Part of a small language model's weights: vocabulary 2048, LayerNorm before each block.
MLP neurons of a small language model. Each row is named by its layer, matrix (up: input weights; down: output weights) and neuron, and shows model dimensions 208-335. Each number is 500 + 50 x the weight over its row's rms, rounded and kept within 0 to 999. Numbers have three digits each.
After each neuron's rows, "fires in" lists the words (lower case) most often at its 100 highest values on Wikipedia text that the model never trained on.

L5.up692:475510503475488463569501521502500385404448474492492491424537414502523512536550551613548574482526533523504489520503500534530442457605520591530486491520520463522477545575435460509513532468395549548519475460539515617481508429490528396478588564530480488481553540350522552489532533460506548491454591496547530507547509492542529533540416504512505490495485535536460484510474412491455554463493
L5.down692:543502452517542476472496473487380560468481496455503560436511468537609508519489557514424405483527502560503515582472564526459483532547523518499512480582627488534564499489578574541502532502491432474433540521513518619560464524562469391570586464507612479362498491458461557474438517510457546491462481477496485536474506544500424488386462534458415515478515645407463508548534582523526523503585
fires in: "one", "two", "seven", "four", "five", "three"

L2.up505:509503494453435462579473416464394449437513556407594490424532558517516459477578497501467548428492497539511621504628510471478467471548470436558502494539502527510513582508559491524450397391480491532402389525489568483516486506489556515505524577529501492552508499548473559567511538516562448605504486608454546591476514489507541480451500584543519481474486426464502507451403500503529516539578
L2.down505:552408555480529456498503546434537571552488497492560439526518502488497524468533477513482513508520476479437386489511607521543533416422409502583462511544439421480376502538450431374633578401505503466492553461530553467471525538543372508475483510464439497447528518532545516528496403512568458573445586561539641442490514533518515492566463502429431575532500430556582506480536532543544420491516
fires in: "total", "current", "career", "lakes", "strong", "bowling"

L6.up409:503484477517523536525534480420550495547559545498554467399454495573529451504510401484408562445421542498505576501520543534473454569489567464535537581457489404538480448469525495547445438479589492513497366411518471467528448597523537460444512459500474532549530491567544516444477460472469389477506435510531533567526467458461399538477426438497445468483502471432546457468476441506511542502404
L6.down409:501437545465439441470454508544473500526506493496471500538513547508472583576460487368510473485461427592470549584517485496405496485544489460515533535461438534540490500517505501522524500495598537542500371481347463470510485484606552529437522391532579563581448528441434533502399485496466517376448448524571545559459623577624456456542515516504520533486540417530492572541485448456577545454479
fires in: "state", "art", "artillery", "graphs", "scientific", "graph"

L8.up311:485524604472481467523453507549453485468513589436491497499516564584582507473556505508457511537541565532524577509527422539554461478534529471517499437541482496605520502463506379548460494442431568492459520577498637529538506565437550552474435445482590464517566565560557539518439494471373492514567533513512516474581526508510504430528487490499483516533531505495543502553479462468583510576504
L8.down311:475532444405579521550512497472375588450409569408533442489564494556509511434551639480488490366542434482528507524492475432563487600533519482459513562571579437442480504496500419505505376421482456494453406527565563565522502465469441515549510494462506490452557527534435474532540507586490629557503469468510485510484495582430588430411567530523517408407521471447531512584497513561533525488461
fires in: "other", "the", "two", "few", "others"

L12.up519:504580457500486566538414579480456411572562559447460511483486544513443469601522504515572562405422414491507467457438479547519506544498532553546551525445528468466600503531554525503503506564501474488527497546493524465429452419552501397610555471509589513511433587525467558541472477488478489491438501489537485597451460476518526484557515483490520616479560551386563543540541494550535427546547
L12.down519:520572488396474386530487501559423457488478467467537535518480528456634568390484559550429516480481556500506620424460445454505527463445455495467521465401571419461534534556525509497488528452454486516600444554513591599481507489515505470512489484586527507468525532501601495468502503461535554458481507495476472520428531614403440562459536397372576523425414519528482553499464524452560464433503
fires in: "at", "after", "when", "to", "around"

L8.up1090:439573416528517475524486534505564463519503536470498552524540462512598459511519404491536542465540490521499552478430401561513446591482452443431433529500513518560500450497481566461568525464542557502430453503546493543455511496548526393478545513443567512493554454519423514479497466486498490481578495465514564440417454534431506429423546573443446498423605540471535536570474494573466607542581
L8.down1090:437514491409414540410550547540489532548478460597489403450558449435468400519490509508562436444482492572568533588514546339518547453567564501504458478474532435471511582537543516468574454513459472536524465501431495446504505544511515499447548412447461452447501521532509544533387575509531537501529438600497446535550510436495528610566562478517527498518388542495461571482486504558491516521482
fires in: "from", "with", "norfolk", "as", "atlas"

L2.up881:562559529615596542488491465468486570530550529455470475514587494490417544533517577564413540500510528538496491511484538522405491499468520529510491512522580552411466498468532511561528483530448602436450504459415567530447534578502530468560522491485520514460434474568426491502501413530489543557543553487373545495559548461461453535450561481396524542405554516587467522497547504465528510424486
L2.down881:505479489490591471547506578492487478462464556442466507479417496471482483492507521504532513606549583472484495520497500503501404505492495375423534518564537517521504463465546627497418557427555538424639442423453485531498492469568534457470512439516574482472458432400559540429596473499440430486476447482499526451512482438527486508509504435435646575447504642548462578483523548531543467510497
fires in: "all", "europe", "four", "five", "each", "multiple"

L6.up1020:466448451523609623485492516512469514491520599456517513412549523594498528592451608426485486482451430564487462570539408541537515476531420511486524473495539483501529509468555500483423522498528531466516529559580518561555447549496437456474432538538554447510536544546589538490533461557499470495379499597520592537499560533482538566479530405510460507543557537477520459493558458506543558562430
L6.down1020:515458479451418464573628462538518577550576426569536502472469520490549444467475537534452443459581532507520523468545512486519512425447518502539482556511555546515537490511482586497512516495541442510453589576577462465554492463447511591468460457517522437485383524496449356519436353502547473534519476548493521531501516539502559486512590510561620562529527517605462480568417594473581504506409
fires in: "them", "it", "australia", "africa", "something"

L9.up743:451480478498572439513480554479451501451456532476422485565508552536525544487521551524560471443448477525450529488483519516604526467516512395468617493556526490506544457512473469444402533590513361398541511514518512498500432431493372426541436492540483467564605562512336524596480440429460606477482462597577626587491533473555522529542446467478523522513455539437457521521414465536512511499593
L9.down743:433520591516624504410605555557429467371540552470482552594445499506539501476504419579450527447453368498542543475445480501471551462495555400467458490530527458456436514510475494519482473459370548496473580458535484462441534510476548472502565512537534471489389444450489470509523476561441452387543587528508526474586481496505591398471563556528500487504566493657503526387531578450618521481543
fires in: "one", "first", "four", "three", "five"

L4.up1151:568506576464513500538607476589536501583461507546438490542424553500466591467493485511425565539466456575346474484510436519541534479447531520482531504434507480586469601569492487486459517486481568525531505525493517526556455449451465403505483528512472496492523518588508423480499530489422497606455399521536583473482524504474601499500513359473479442428595477437538436480542431476543551540541
L4.down1151:563513591503455513534483542512579598564488425500523437546477508437457458512398462511485516512596435526557469567465408439489453476599479587565450503489437507449620491546406517534535530470526463423672502483503474509511548415483470346547508591584447506412448519444523514452471486512468491588532545576400561529512477503470425592565489416421512472481621496532456392376549522465534546511444
fires in: "one", "first", "spent", "something"